config.toml
d_mlp = 1024
vocab_size = 1024
parallel_block = false
init_std_qkv = 0.0312
optimizer = "muon_variant"
lr_mult_o = 1.5
schedule = "wsd"
decay_shape = "linear"
train_tokens = 446500000
dataset = "wikipedia_en"
MLP neurons of a small language model. Each row is named by its layer, matrix (up: input weights; down: output weights) and neuron, and shows model dimensions 0-255. Each number is 128 + 24 x the weight over its row's rms, rounded and kept within 0 to 255. Numbers have three digits each.
After each neuron's rows, "fires in" lists the words (lower case) most often at its 100 highest values on Wikipedia text that the model never trained on.

L4.up605:136086127105122100189140132149166132141112152132161118149101122146121150063141092098138141143135152161132132156118114113097127080132114108138135106119198121146091133118177159139118093118146111155127103182128128127123152134103129078108125149098078119147077137115107127136152140124097111151143145118145135133086089162168139154128110146087142105137129169116126116143142182140149098132138102144107123112127138132132097144104126096086136133101140169129148128110147135084136165144136111131133129162109177096147127139115142143134094159155145103154157132140142134117134151163121070120137127090143165122133145098123090118173110154101129092134146157117144178119124163121080137084105144159127134135115125140132086144143129054131126139155122144112125089103083144130111136105083138
L4.down605:178097096104122145114150170155154134132128140134133145123160107143125127133122137111107128145142142112172126112107132124103117093129134155133150131140128136164116119122132117118091096085107131107109111133137128143130129125090147101131138093102091106122026109092102116137173128106153134120115132140126144128148128145179123131076114114104145112105145146162116094095119153100174113148160114142174131138144138122140099090137114129091143162163123139141140151146132153159109146177117126091129091220110153161151136116129126167178124153105132113159163152119108124087112114127121116137116118078145123085107149081134114117162125112079112138157102127121167135142115138118102143097152147151141150098127104106137118143157118096163139186116161109088163130165072117136119121126133140
fires in: "national", "general", "as", "world", "john", "at"

L5.up901:126130121119131147139143110152137148132098113108129133108139120151155139093111168124111118117163070121133132107134149096114164086145109178110117141100137160157127143109127113083130124120116114173101132116144136118129143125115121142137104108118120097153129099135130104108106136143157139145176134122097130112124131142106127135136118114096174166113108134119129133087123122116144130151155137132107127140214117130166149131109165081138148103146112117084128172109136157097180132127176146102167127150139144133092173106195147062112137106118128127161129181134115110150139167098149100147125125100128111173135097084130111103149182157143106112120139167124126093102174141088118120102066139149116125166147139096114111128134100141138115083149146127091086133080142152119140108110158140
L5.down901:120159102125148115140095138148117108148126158144119153130156126111127136114102146135099133111089094120139149102162155106127172155093121138108142115122108183130124124116108108083113168127142097139104142119134130112147113164114141153109122131123116105131143126124127087141159106143155123112128084109112119107190158182078132104127143147117132165090102106142165140104129166138108145153144138120152128176153120161154090124104142128110133111132127108141156170107113114116151126171143149160195146157158094120126139055145113133130135110113120104139089147121156116145129152116106131139154134068182076142106134089143163111155150132165152076134157130150139115136117133138086103115104133120145104147157095088086168125142104091109109118134156114150053136097151140138128133098132113
fires in: "first", "second", "corinth", "record", "source", "6th"

L10.up533:085189133092131102044103138151119125127137147117162159138065118115144137116102165095133162101132106158094143116129152111153104152131159166135113102109135132098113149113087139089138112117124147116156135151119204145066114081150121126083110153125090114120146098129129139080164071136176118118114154182128156100125124138105114113142166113158150109120128123126107104143174138151103117120126158106104126128126101179068105147156140121110147104135162144158130128110127162112114153146120120104127128116156134136137115109114152133166109118136144132147077136126139109101110138119148101161164127144155120127125144106084114114197104125146105145133104137149155126135133077157143149143108114147121108140107141106117129095142119109126134131142152121124161116166145134132149149089133108
L10.down533:162143134134131114111139125134177128094096134153102130138137123097125090125110106162124104166135137129140112097158107111150147127140094077132145168126174126160144097149166149150155107084082113196115129141124084087147090121077118125129125102119119131117156115133121100081117133136106200087121121143156121142154127123148148133121131108108099126161183064121129148154142112154145139163147145164135121137150152128106132141136180085079122104134084125111176130162176118158164118124161145103088107129156131130116093116144125143098163088133113081123113154092136176120115158142114130152135096118122082125122159125171137120128135117085128110145114114147144125117150127143143099122111135141120132076139151143107126135128107094118147126130126156163168115089107143148118121138106147
fires in: "can", "on", "was", "also", "be", "as"

L11.up195:125133172130098085141130148168098112124113127113113118120137154081110144144086131110141124120097127167128133118108173138129167142114133081138102130141143102124135132121092092140163096184144125080073096127132147117152133124141120103115110170116128133122122099151118108100070142123157138136161123163101147121135155109131112095125158109136131112149119114141103135140154151143124103171137124111171144126126131135095120123154167144130114137143158126100162112148139164106140092091138162145139148136115125122169108162135142107131119107121139115126107100100168187128167145122095154090125135157116187154148165142111136136178130192061174146098117120105131091143104125135126144114134110110080086105206139157109123091113120136099152098131131118130116132177131104142157110121148121
L11.down195:153109120130100124145108104112135159105119147125109079146157097155111080137142106156148089141145153103137157151134130112111122097115130107118142135126136104127154150122158146113130174102158105146137154112076124131149133126104136148096146069155119142126154149101115142090058125107130102093099120108116099160155132141128141115138129146142104092131104161066119122075133116136133123141145139124099128133101141162158157126145120131147106127151143151157142150095103116173090078165129106110117096157143114142143092116122126129112162137099161105119124145168079102107095128130138118153128100146151099114114100148158115087093154129164090105153127144118146137145173139156129116132136160140179150139069137118140078122178181093163157128140139162119117137122171148164108156132089121
fires in: "had", "have", "of", "was", "having", "has"

L6.up309:113165151111143099185141136134106107127125143151136116136085105107156145129135153129072158153152109083108111129147130093140138135117145116109126157111110153110169166130107117161144153101082119167127146148126083115142104138141115106145120146129121151114095098151113122132161095075140110151101106155095099104142143148184133167121121105145102108132102117083133076158133139129185150127102114120096124144112106167137103100089122128078117060116128156110100131130157106144138126142128171090122146129082162130163122136122148128098138124153107111170112086121128140086131104144159115144164136136147113141145126138143158094127104111109156143110102115104128151157081208139108116149116136127111143094117121118092110136174122160098128131126152131190112123132129124146128120175121141
L6.down309:121145171107124118160155119165106102110126120177132143104143140107134101126153154124074126122161127094169137134127152080117097159113127109122109131140135112127205134145089126094129125100122108163150149137117103119126095096143069149132138139116146121106077106114132108085172104116147101146078121119128133139142157130113134168115128133138113092126088102118137140181159146135153135142115142147132153112129123149084114123101125145164134103126097119160131139154137123139151120161170166096150161159090159176148140098109138102124112153147144140213104119147113137141134108098119128117155120134084080135127173109133121095130146150137150123124100145123129127171118176163108133169130114072126123096143135118119102103153107107077135115069133110152139112117138115152142131170120137
fires in: "on", "announced"

L9.up813:107146136111096090131162122124163130143172123131133103165157125114132151153193106110121153123092139113119063070121121174102150163128115149107134162164110149136123133149118100132101112113166141126133074101111125121118158136112108139105099090163121148160135126110139121090099150132147110093122146135179131111127131136091089145118095127160171091156157079117112139141143131118122135125098090142136130168120124156132115152123118090108147152091118134089107104148137136129134173151118142134125147123098106126090138160114093118096110091106134113120154135150120148123126160130131150100145135135126149141147089150091106137147151152143153160099136140135142102146188152139088138122154172100162116101131155146156121120118125134167127152077183106063109127129103165143164131152159099
L9.down813:139148122087122143148098089167129132107116180077096146119136123134103140118133087120118113142152142131137134174143118101170149126154155129123159090093142134145133080083158109144128130150168093116099148143136131096137102115131131109138133138146103112106084085140159141156173078151104108149135102116050121151115121138179170124122181128120130154118137125116127166138140120095144119162146154117158153147152135094096113111134107144123112136122146149169113105139108137100175083133115097149136124122102159135171096149191139153164108154100147129130123132130138123095116091106057127113133107108118083093125130103126160129162109134119100132136128117126148154136112138120178129067161147103126135148133140113112086150143120137124093134140129149104136098143155179132094122133127115
fires in: "and", "to", "in", "what"

L6.up731:127154131128103118160159120151131107100123117152131098121138100127121127141131084139122146134105087158142116136101110125117131131108131128138150092173076112133175133144136078129104101149122118179154173119143109132139124119108129114143144123119149129093143099134132117103094140120122144154135101100126142130140080134117131130136125175134132108130132174152177132129083119100162102039123147097117143113122137079127162134125135127120083139168134120113135131096124097168164107120129129112133137093132163121124159133072134147135119127096150123140144104145125144159141133129131118125090091142137145131141155141178169099096133191164146123131158126091168154124116158132101117116073186070109094142146125096157140143105169071096120115142112115118121123167125169134116157178095107
L6.down731:145149119119105124134098065162080122127105157129148159115146101129116148115121080112116130124132117168167129108081131145115113115130098112136103161118129112140143132144102100121120136139130141131130114146129158150103113134125142105147147087130155091067155145164128134120097117118127172107144127125137152119186126146081117098132153121134125134164145143116153132150079152121181106103134127121081126089111127117122157171154129169113096118158158134168135142109114113193180083151131134136157072121113146127130166122124133164165145093102190111129171141125160156139140098083133107141139111148170154093115155118139142120101128167115133142126113158121115129111115131086143130137115152048113112152183130088111163100117162107120121116106125106115127093131112141130126136139102106
fires in: "had", "part", "he", "party", "has", "who"

L11.up352:120128131110159146124126191128123107126180131144167169127139136121149135073133164123112147123164091144142130132131126151114105135122085199154146167069092156126111142100136117128114133148126159121124103177122123088133113123158119136067140153106116135139090110107117095166142123135129135129153160100149101119106124131103117141112076093158145108132122151122098119131133137141091144136093163131128131142134118069133163176095128148061107164171115138114103145086136128135115160145107139137121115117101122148168127118100121130137174134127137161129081142117175139153085099128084104117153130162088122135169089132115141107125098124114163124140111102110135120090111097129090123151118103115096166136132134087112160125139121151126165144149139111119112140132177155186130129127144142
L11.down352:128111143115141107139147129144136158156130100093139125146093131151161113158115126124163151127111147155144117161134088107158094128100170161125111122139143069157123184080092154089121148122100136136139155102107142155097112128104165130125121149115116178116107135100112157128002091149141160121138128121186167106106127144129075145141174168136121160097097120116157147128092101127118102157128129166112157146141085115100101137167115080097107150128130110130108154118122143135128113145148138141162100125148160157154143147116109132127145100107164160093138107087175173129142147120130116123139119100135132134140154138136158117087147141116125140126091110156126116114118125126104154128115157110082123120171120122141103115113084147089114111122093125138145124122150123135115117131135144
fires in: "as", "to", "following", "left", "with", "help"

L3.up687:073104124134163119138159120128163097110138108151128114124076101104069167117133126071153112147153145166147163116146137190107087108138168125127099156117139156148196127127123128128137093134101100148132144140131111117089162136139127128111161103143088151152169157129166137144140107127099110110135123136132134182116128130144100144099112105098139117131122106091152121146087141118133123122144095154109126162120090156106084138098181153124127134165121134156156164130153129139156117112100161105146120155100146135153093148161150130128109120163136123158152142130148090144160141096129091101140134147159108147163165110106080130090111120114141111080081127125122088134130085120157110154140134147146107131097131080147097096128087135104119086116168118141122140136094163127129130121117125
L3.down687:057143128116131144148165135097149130100106121157133145113099092081100179124126128087115107132104180157123109120130130165089107157107141091135080149144152072116163108145088118143131129140111116186135125074096110109113114164130137145126111104133116136156132188153143110076098111141105122124122107127122136153106126104154128124153113115116136122142152140117141155120076138105150132107106131103125137147128139139128128119154169160131120131106120136133168155123180139121123117104133180160149126139080133121141116143161144136142133076162126093154154117143133115177136166118143134131145137166141138117126128079152094138091131131129110116086118151115118134102143112153142130155135124125146109114119127062143077112139107127169111104071159075163102148139095134087140147149144159
fires in: "school", "population", "classification", "location"

L11.up66:108149190124149118140083134157161107181126153083138137120123117166138100090105120084127150126153143172114106123138120138113136129116105116109133112114140117136143165108095096098105126121171142123150157197146134103128109146107096123134139095167149128121135075116113107142119118104148119121145114149150123112138125134112108109091165112145094128166129127116082119112110160131101154155140126135102128129128132109120116171128149135140126088130132102145111100119173143145161139128161151087096130141135120102133134149162087128152095108096144100167145127046108108100147130111139144134149129170167167144185129155094179130140146103144121165115124112162128094106068106155136101130162129086098130131140119138130144131098093152149166111137142132160143143129151097101098073168135122
L11.down66:124101156141170129162194112110124129090151115152127130133078159096119114164141140127144114122131122098094149091169125122109118088096143091149124172099093150125091135141150122162118137123124113110104131084139122124144157103174124092151098168113145132120112141149170115075081155154118116084104143123120133122140126136108178174144105094109102143113125110109160150140121151121128139121118104116162105108129123112092156099132122153115126168134123128172147153102124092150137127161088086140118125141116118166130065096143174119153172127146095136164089150102141127105169116158137127105122116141118108114121103106188133113185109118131121118132151099149170114147129140130112099143123115135129124134165166093104119145134114130101112132116112166106147121099155169151149155139106184
fires in: "on", "of", "despite"

L5.up470:132148170161104151136098141162098118114102149119176107131107124147118127118100128143094117163148111096078101157123136118116132149076175103124139117137147115134138110164085132129125129094083133178132160100109116095111135068148117143150100117163151082117125092138127143147143130145136133103131141131124142135080129105117133132104084123137159086156114163146145112147131103114138135118139107105115087118115127117064186150102137135111113119148158174122110129115148140156169161095147140134114161123101153124189106109119139138112123136140112113141108174130116145113140116123152112158110183107187109101070137137135159082127149117097142128122137132116180130140128174141116089097118073122149131108115155151132099122155128169122124131132106098119143107109128138168089178155118133
L5.down470:158121110141099135137142128175103142104110125133130111122126112092111131137144148172117130155132149143152140162120140148142103168094135111101135132115112101128140110164097132124107142098138137165112119152102087088131164113135109159134108106137207132138119119124138108127107176147120125093117115091157152130139155103079114144079147147146162106140129142093157162143117123082137146152105108127168122096109141124112126169116108120128109111159110148151142168109129181131160126121139164120170112097123107179150157153109136145122090149109128091105142162098124122125139134137185141162094176119123118110075150118128156104119137104103135146110141121160165135115127120159120135121172104043106092118140114125107121128136131057137152137101118125152121087133099167132139144153065131
fires in: "had", "would", "on", "which", "with", "has"

L13.up825:144099114137108111135149111151143141111097154120140117087152122137137118145115134154159125130091096128143124146181186149147162111110154135148151150118143170132100120129089124130086145116117121117109156149097118104100128163116104114143176158159098157121151128136117132122129134151156072159133176132137088148130114095108086093166127140148164118125129119149118117141127119149156165107135132127120103119108113077141155120082133168135093161124159124111121112151178124154069094111131153144120137082160113115126148139113102081114129106148160075118133138081158175127121132134134134164136063115139149127155138138072127146109086089140159124126098140133105116096132129104107080139130165092138134127141133180139168119112103128155134141132146111158136089115095129102149095146176144
L13.down825:126177133163114109122157143110099138169115099101147125133105158101096128115109132145141187126104142151155139087068133120123091132135133126127129169132111127087152130102132080144143150158167143111119127114140141109174151088156119121096142129107130077119126135164146104159052142124118133124147134119125105167140161112131091167146148121107131099131151112145125104113149124172167065166117140106115130164114174128106096126195107130135089127153104158135108177123124157100114129137135122130065148144149129096113140128107160104129111140149124074140135142090120137164130132115107093183116111111145151125109130139139112151128126118138163149109088127161096115099121146106135163103119109122156112133160166112112118134115158137096102103119116167164142122154137148074106114118146121
fires in: "of", "a", "his", "their", "to"

L4.up88:122157195145129132164124135118131122130159099143143108159060116124134158171137112086109102147173121118094165118146067174094147120130129132140112121127108193136142178102157118122186141098099125129167100132149123134141129122146124152113080086109118116114139155140167120129143129127134150118163082142135115111117150126157134138134116145123121104170134124113108131161094127117131083114127081188128195143121088135159117101184098099135118114111102088117152126088142138186138097104119085139140115112124086137105112118146079118144136132111149112126147127138147150162115111096109137097145108126119089125100118126122138156104147134142113144137124098094108121141146134119133146116117135102142137184124117130147156153141106089092156138151130121134168160130116088159133161145120134
L4.down88:136132155124110124148161145108156137145168136114126113115132114116153139148136109163121096126105170169122135138049137134121171140173114135103135125107132093154099123138115129128132165131123111078135125158148143088132150098099140145126125138110104083132151157111117202132084100148136117151142118161128119119147114151117115144143162145136146125122108106134159145122100105138091085143112125170091171102140113147139092126161076100136163135131124128093130144129077123125152099156105129130142073115109133144146127081111097102120114121093146096126157149151133160125148146110102134143104147108098110139113161112134107155096121100097173142152155132105171157125124142120077131164167128135143120097189137149151158116161120075117147153137114157108123063123076136148112090114134118
fires in: "at", "own"

L4.up723:115152118172134188149107113164162127133134113110189117152107105150123112120104149130102139124132092084143153153135145107120096120103117123108148145153116137117120139160136112083126146130131160140133103134131118146154149111146163176123126139133137095139142097124129136138073183137135114150147098156133134130129122144107113082137123145141136152087124119101084132185161119129131103134138107134102119174153070097115126120130123125096169118130079116114183135097140129187148147099168114135090162161129169095100138139110104158156134132165103163097114102162133127158128107113159104119154143086160131138089136118099139102131093124174130089115134113119100104145147141132169120156172101124141140070104153116122110134069132139115159155117116125109088153093134109152118141136167136
L4.down723:144127081158118158126172137121094138131145164137137129117136105108093121145111162134133157140143117142091128153131146105141104134154121132136173125140128103151111132156131120069095131135109151139127120121124146109148119065103133108126110137145152122138145198134126117160029149163191139129113125114108125174142142146143150120148131146128146116124115074106146176190127128115124137156126132104138146114160141113120129132120118133118071141146089129089124128107080171118121161095123166134169083065131135135154133153122111164104117136117167099134146124156117101107098137116185104136122144151076115120111120136115120114146142107114143122168114127141105144103112093128147176122169093106129109134141123140110117123115140088143169126134137158149113127069108151132148121073125115
fires in: "by"

L6.up576:128085137113124084118109131128123107110131146145118155105182131126126159136158146099128107145151135111091094159136133125122096157085116094120125130142106101151113088154113146166098107130103114152124105153108105140149132112191140091152114067113140167102124083151102115116109132117119115111103104155140186068090100157156122158143153134185188092144116110109114105183174057140156154085147107129050105123162163127127104133146142144115105131150137154156138102113155131149146115110112115129120154142091087123140138139133117126124127098141135111147137133144175150140136151184124116121107140138167118144128165147178140114135126134146154132113136125141134106114137103157123127087150122133151152135141118154128091108136129124124154109101117104130125138117126125163152162136121080
L6.down576:127109152112123139134112097147087110129148106157131143112131140166137117114141130160120139154153105158119154174142109137117100173118115100136105120150128065118148135133089125134112153137127089161154127165114119128158150116147172117184130116144138138147096085163128096133126107088111133105132142181142138106140142140116123082146148140119152128128151137159043152137098154141121105132122147113114134138115157125067168128116115155117135116124167118169162120138141137124143114118156097157077074135111069092146128097141127143134149122115123104116120121110158132125180143139132130110134078122118093121119161179125135150150094115082144147177143139154098140115100135156136141113136132125130176140144100112102127063133143092106129080110138100099177121117122164124150100142086098
fires in: "has", "have", "area", "he", "career", "there"

L9.up797:110109140062176118113131173130148113126103139129109156110118111128150157132122066095142103107127127117119129149173164124135153097085137140073164159146130112146148149124141090110105095110140127142180140157120136136125129130115144129153123167104141153151129088106084160115097159129163083107097095119171129100163162098096134119105103102115089117117127130130113128147145075128121146160124146159109166151100160139119076102136109168134143112110119140139161132113146115140126128115123146122155145137090126118110131077098133134144117101151119141179112152150150113131180142130140166131120095122133137133128151170100114163136113143155103142085138129116127091122170149118126128095167105117076135111092125129155106140130117154150139145148134129079161059161165105140125154155123141
L9.down797:066130139082134147142156141123101129133144087136122150114110098101142160109129141128083123158160128146103145125125122148114123166110163124113112121149106094111134143126109107090133131114140107138140147122139111118124122142088072133172173131137117114122158136084115142159032160154120150118145148097118078126096126136114150155171103156116097133127112131110178060132135138117130130120081109142161142098124099133127084135126119118129128119136093152139068097123188121119155093168142131116140100115116097149096098155127067159173133122089150109121130117134107093123136120119146146128160147125112157115123113115107128113137155125134170152104138134142129144135112133166105133163136159081132111123125123110153156152143130116149119142137157187141156137180151138161173156125099143
fires in: "on", "for", "see", "season", "operation", "seats"

L3.up171:124129092154109179103111127117068115112126152167135086170124147127154136123085127099144115145200127108119147158144141115129133113120109145086139129087142100122104140121133117133144130158103146159106105159155096149089145135167151152127151137115104136136142145108043126117158146138154091129144119136150126141130159155124146117100141119112127170149153145143160159137117160144153130103156052097119113100134123156125081081159086143113144112151091136095126156114136137100101102138112132114111155156097152100112160133082118120113127113136115070117096108099114113115088172128146084136135130124150156128106135132116129148128133137141145113104132124158104067123130093120157126082132125162155144161140097123105126175113160117155140114125131151125115112162146158135171097139154095
L3.down171:146100074135127152135165120128069125129094138179133131138117105108131163143123126099108117144115163118132143166102123121189172128126113144125140125095158125100079146117159145066111143159104152144165107120113120156123121089155141078172135079087137112143119151089093133153149179118100115118103137132130139191116147160137164124102188120157128116172113143154119119138106135126184137176157084130135149117145160151123162091126123150088135160127125136150150160118107155125121101157114136139120126154143115169147131125093115117148143123103165126093139140078129086101097132147137135118109123113133123145106129135138096133105151132113130146094140095080091130137136104109151102171132106108098177131134126118122127174130140107124144141100104143105101087127144141111138133102136105
fires in: "united", "an", "can"

L4.up702:134181132169123181112079109121168128125120108124150135142117101121129139078139113137126153139148155085116120150125132116116097117166118101102146151065153116119146150142128087139069135088129117134119126097122118118147145115113148140128159132154149121115086134089138104130129171111122088103150101127095146129092102130102146104149133114156154153139147175127148102101127117140114143167088141157154138129150076113117160145094157125141175162146123127177156143112136147133130115123127126150131140158146206142113125122120106149137147136111134112114113105130077120124132108134138102172129155113141123099082158117090084143130072169129097105114145101145152169136105100117126125180134097151144122101097149116157120126078091124136127078181131141127145158136113101135091148123165144
L4.down702:137158117153096167088146119113119130109104163140105111113153130113120098125109114089121164098132116112170110140090126124144150154081083152140134150109140107148145142121108110099125132149109184174157133126133120142104126098111134145138187154160148142134104132094087132143112192146151139102142117105156128129107140111121159157140137121159127104129144113136134137094133172153110110171091135137165112146083139129166154170125131122090115114126131137138110169143107164130151153111139142149179124111136133116169140125159135166100106112132106126079114153159133117138120105136127121157123186128152106090134098122134137124103148068114126148128159122152110140147077129105127068161105135091100125089125121165101127114132161117135130116134121093101087074101129128124159060101135172
fires in: "from", "after", "by"

L3.up720:151144137151117145162118125106082107133108185107152133138144121115137135119117155168151107111153107103088107130112122162147126132087135126122119144171160112114167101119138133116124144165132139162128128129106081131160152158156108128189144139164092125149159134160121061133082113158113117119117100143107128150092128116142128112094099122142122096100133154106146157117164162138141114165184146099114151083110125099136158112132115115127129097139130162129178123149138101140138151094167143118134116132082121167131124122105127090107112151127108090128117115118113124136203093132108079113121129126068100127119138116105169091136116150110129158083137134169116131161144116084157082115123121153137148117135095160079116098130120101146127137140110085094165107151134114093132112138150153
L3.down720:134183114141123117134116147123088106181117174154166164123141147173120117113120107156151114151130136104095130096150093115143154119153100126123162100133186139153135137129139132126084139123095154113081129133115130153143118176164146120139123086130115133139091149163107111097126158124128103129090098147094065152145123108120132135159100153135143117143131134121139128134114201148130072145114119109086134093101124099100160132160130155113126131110132131140134123108142138132123136116138106112109087165122099166136104138118149115130104130124108083144139173169119118123126102127129104110096143149069125130143107124136173090161122135130058169106138124149132146186126143136168119129134135125176134145094066084090132121148091119131154122104170124131149119128136111134147092088122106
fires in: "known", "born", "design", "designed", "used"

L3.up478:083134131129125122150118112130127148144137129123111178138119127130151152133092090167124095198176144140124144095174120134111111090094134122128136115195164125132127135092112137108131135123085115143131168118130137166151126127107162170146170072120115135098130133101130127073105126142130157135130137173065128162087127138124110125161110113086105100113094136111153163153105142132130115145151092163130150143137130127093114105148154121141118085097137176145150100124133146140170097131181123149101108092135174097106155123124094142095085163116170165147097146122117097159121119139147113131133120105103095152100119116146133146134126131118118099150101113101131128118131092126159099146128153143117116126068066118145126120117110169139113133126103110105185124159115110121114128133160111
L3.down478:125127122149146135146105130117125129138138120122107170119124162124156122169130107145160090125113151120105106140200099127140152119105163133100131134140135095131128146126109134122108139107113127152142153094123111144160119118140159156141135123152116141169115128081102139085103100141117155133124184134083138147096153152126110141165146116134077156104081161095124133185072167141138142126125162175148146144100140125153114138133144106126159103117126122137124101097084160128159098107161134140144112078130139104121125123149102092170112155143166160130086132147113089140078149130149100137111108128121130133124059100157113149136116125140110136128094125143141138076126088135174122140145168126110103154147095129115142098095108134157125159099123072134179094155151157093106103133119175
fires in: "known", "born", "located", "published", "established", "used"

L11.up176:111165145119135097103144126130116089178143183110137115128124142186141095129105124127144151123142126161163093137114172134154153144100129135117113122144140116137124099135122139108086131139142150178150111130146125135132124154128122149121166152165134132169136121115134110116126172171128120128165130159170100140113145140137125131066166122131143150145141172152127105146138168100175179133150105093130090154098118068114130083146132124114162108156106185164110074110074067135125134135127119129140120083136132107137109131085155175100109140116164122131140148118148129102113120157133107141123119106110138137166133147178114134128096130144106109101101153103105142140138071129127127118166148144154126096087130079076106131141130125101133076129117098119153135114116100128105090132131126
L11.down176:093113139161125162098126139128136148127132146127142139124105119128119095162109138105118097136176104116080159133139129099083116118092138139146111164108135135154117144091144162080160124132127157170146140104120112103104093118095100115131144093079167140107126131123164138092182134157159127154106163135164103114113161130093120109112123132128115145129147119097129163136167104139133144159171131114141113130119171127117105067108155118154136155112135105099109121190143122167132125127169116147127127123128129122114119150126111103153182156139152116080103156093183088099133168132141109099138145147101115140119133110133098114151172144119135114096163116089094112136147126150126090143143109147130124146133140084112142146088085115112121128128129139107162146104092157136127141200171071
fires in: "an", "you"

L4.up582:130150140156149144141136101115127169122123116124170112140125117146141196076160106118114127146119094120111101099150106112083118151087134142101123134126163116148113157096125153116163139106098161126096128109095120108127118137159125145182086147138067149149097170174145120119142140084122121148118138142105178123094096107171105078166121064100126137093126138106112139118116111103149134117118120144094096103132111120148134131137172123084166149114141143113157099123133117133147145144131158175126114163161137116148139138180173094121131139115092146098149082169101152141132155106122138139123125096119100103143087113147169120109151160152125121124170115124118082142135140140109138124076108132118156148132096100134146134147137174138120142112136154154093111109139122125094113161084135
L4.down582:109139105129113114138106124113160123076097146132139057093127169115145189092135126144146105138117146098097143138122150123117119118151101142122143126075113148160164151126071130136109136110136171149132119105125151114117096145112143124158138101136142111167152151138132078117152128077145126101138117112107157095162113158132139112135165174102134127081113140085136196120102116157149091143098156187154138092136143140167154088112123124113112110135130141161121156128096137136163135181121105102122119129144115134128157144126174126122103115096193136142119179096143147138121155133117088101127115096150102130175142103145157161117152145115118086106137077137123112109144144116098128117106156108119139128130137128140109119112105089102159175120119086157138126093145114109139137117148149
fires in: "first", "second", "this", "another"

L6.up826:132140130129083084096117133128164096164120118158135123163099150111157159178113143103115148107129119112107128135133141144121165107108127139144150134089088125141115129137116066106166174063136046130098138127139136122112161177119147125086122149104147131161122131124141119151099131121103147140169139160120117123155148113099136134147098130097119119131171124121099153089129091082153167174123131149133130156099082110118101146132130119130120168104104116157138100120144108164171115100109135126154095122097111128095103121090070093143117135090106155074146137126137138150137118109128148101149135140100130127120119174125109114094136134161124155117134155106143144135127153158158081156156150123153135106152142099149127130110131110127159164145153155185114126132151096128136162091159155
L6.down826:137115105146127115123143103115160089136125134155131121148123110120160098143155108165117121143162130138120054122091117161095161126140152182102131104096129110094158105156145086146155109113090142075099135162149132097153123123121146110207112079157103131160144118137145120078098126136160138091145157118123184113146143154169126138142149107107163094143129120127154116099163111117102113167152131167124127109134142145104159121161121145137142131138115100118148114121122155119127115105136182124163143109106126132112116121104122148122131154127107117103139138081097139108098128084155163152099159120092131116138126095123160118106107125173148134114133165172111131078144137123114143152114159071096097123142126119144129139157125082115113168107141102120063179111141141131115136126140104
fires in: "to", "and"

L5.up1012:142181172169118148082096102114130171136112121148138142133135109120140176093077141101168117160113142102140151118119150139132132126078098149095139145146124158081160155133081119103137137179133106118120132103097154156128093140136099150155130142130110112112094128110140097173129139137116125122154126129135152101137105122138106112120137135134106105098153108124138090130133131159146116133109117183121067132150094125128125161127130092087155145116127173162116128102110073160145113093119126170110131172171139094131101102169151085075106151130137146073170147134156109164132125100137107074110101099138155155160124152123122132135117149131142132110173117087093114095110116119143154154151111117119126133105093136138162110149113164106165105151152165114119151126137127132148113116138145
L5.down1012:121152199136107161112103127111119089103093143102185098096147119114119179101088111163126122145084117124103137140082164100111105130107097150123160142113160150132136158114096149091129120103149112139109163150108099125157094160140104141116143134132132134145129135095146127127114134088142155168130076111172107147117168089112080089126129145149134122106106119125131150101112155124106132156132158150166120105171135123159131116130139094123129144142119165135113163105105124140117112143158126133165143151167119123124137119150154108067090137115146177095117113158135103147115150087148093088103129101097139142163130124110135172133132183158148107117125116116114102096147138086105119177136162059135141148109130123097159122132121115125142149167117134154118138118145108099153134097145107
fires in: "first", "second", "most", "best", "west"

L13.up852:122142151098115095134107140122126113156132154110165161082089107100137139167114153114145149108115115128126113111090106100110124169166132131081113155118125140137118120133164160133129156127111148156149099135184138106116094118170123129111187120144134129124160135101152105121131108135134107143117153138132104149169130148192115104066184145122116114123162160100163175117111131113118096124163132101151125185148103149138089162137143132147143132119131133146111110128118125110137114119119156123124103125130086136135110161121130144122080122148120129108140106114177114106086146159120118112056132098103183122152109121166098143109145115145144124082128128074124159144140107138138144116128084092160105087153154148104121181095135105135151133196098130142126128110126083128133113141149094
L13.down852:108137141134135119067153105126096102158121135103098098131179109122143094174115111064139175139104163132105150102117164128086129097179112090122127143139168165118122147143142144116148137145150132086104104134134156125100095117125131166115157095102129142110136155128140127131139109115094128117158132093080094138156111150110111112104151133150103124114120133108099101107139135141153146118149125107161157153148144112135144137119128085184124082087147133193121113137113113119112108135128147147153075113117137140118123158150133148120170124108120129109119098101155164128132132131159145147122076126121130104143135170149127135146151126146124093136147107128075175135139133140135170138141155059101110102140087171127138143170074128125153126138101066124158168125140171127133128136134102
fires in: "an", "average"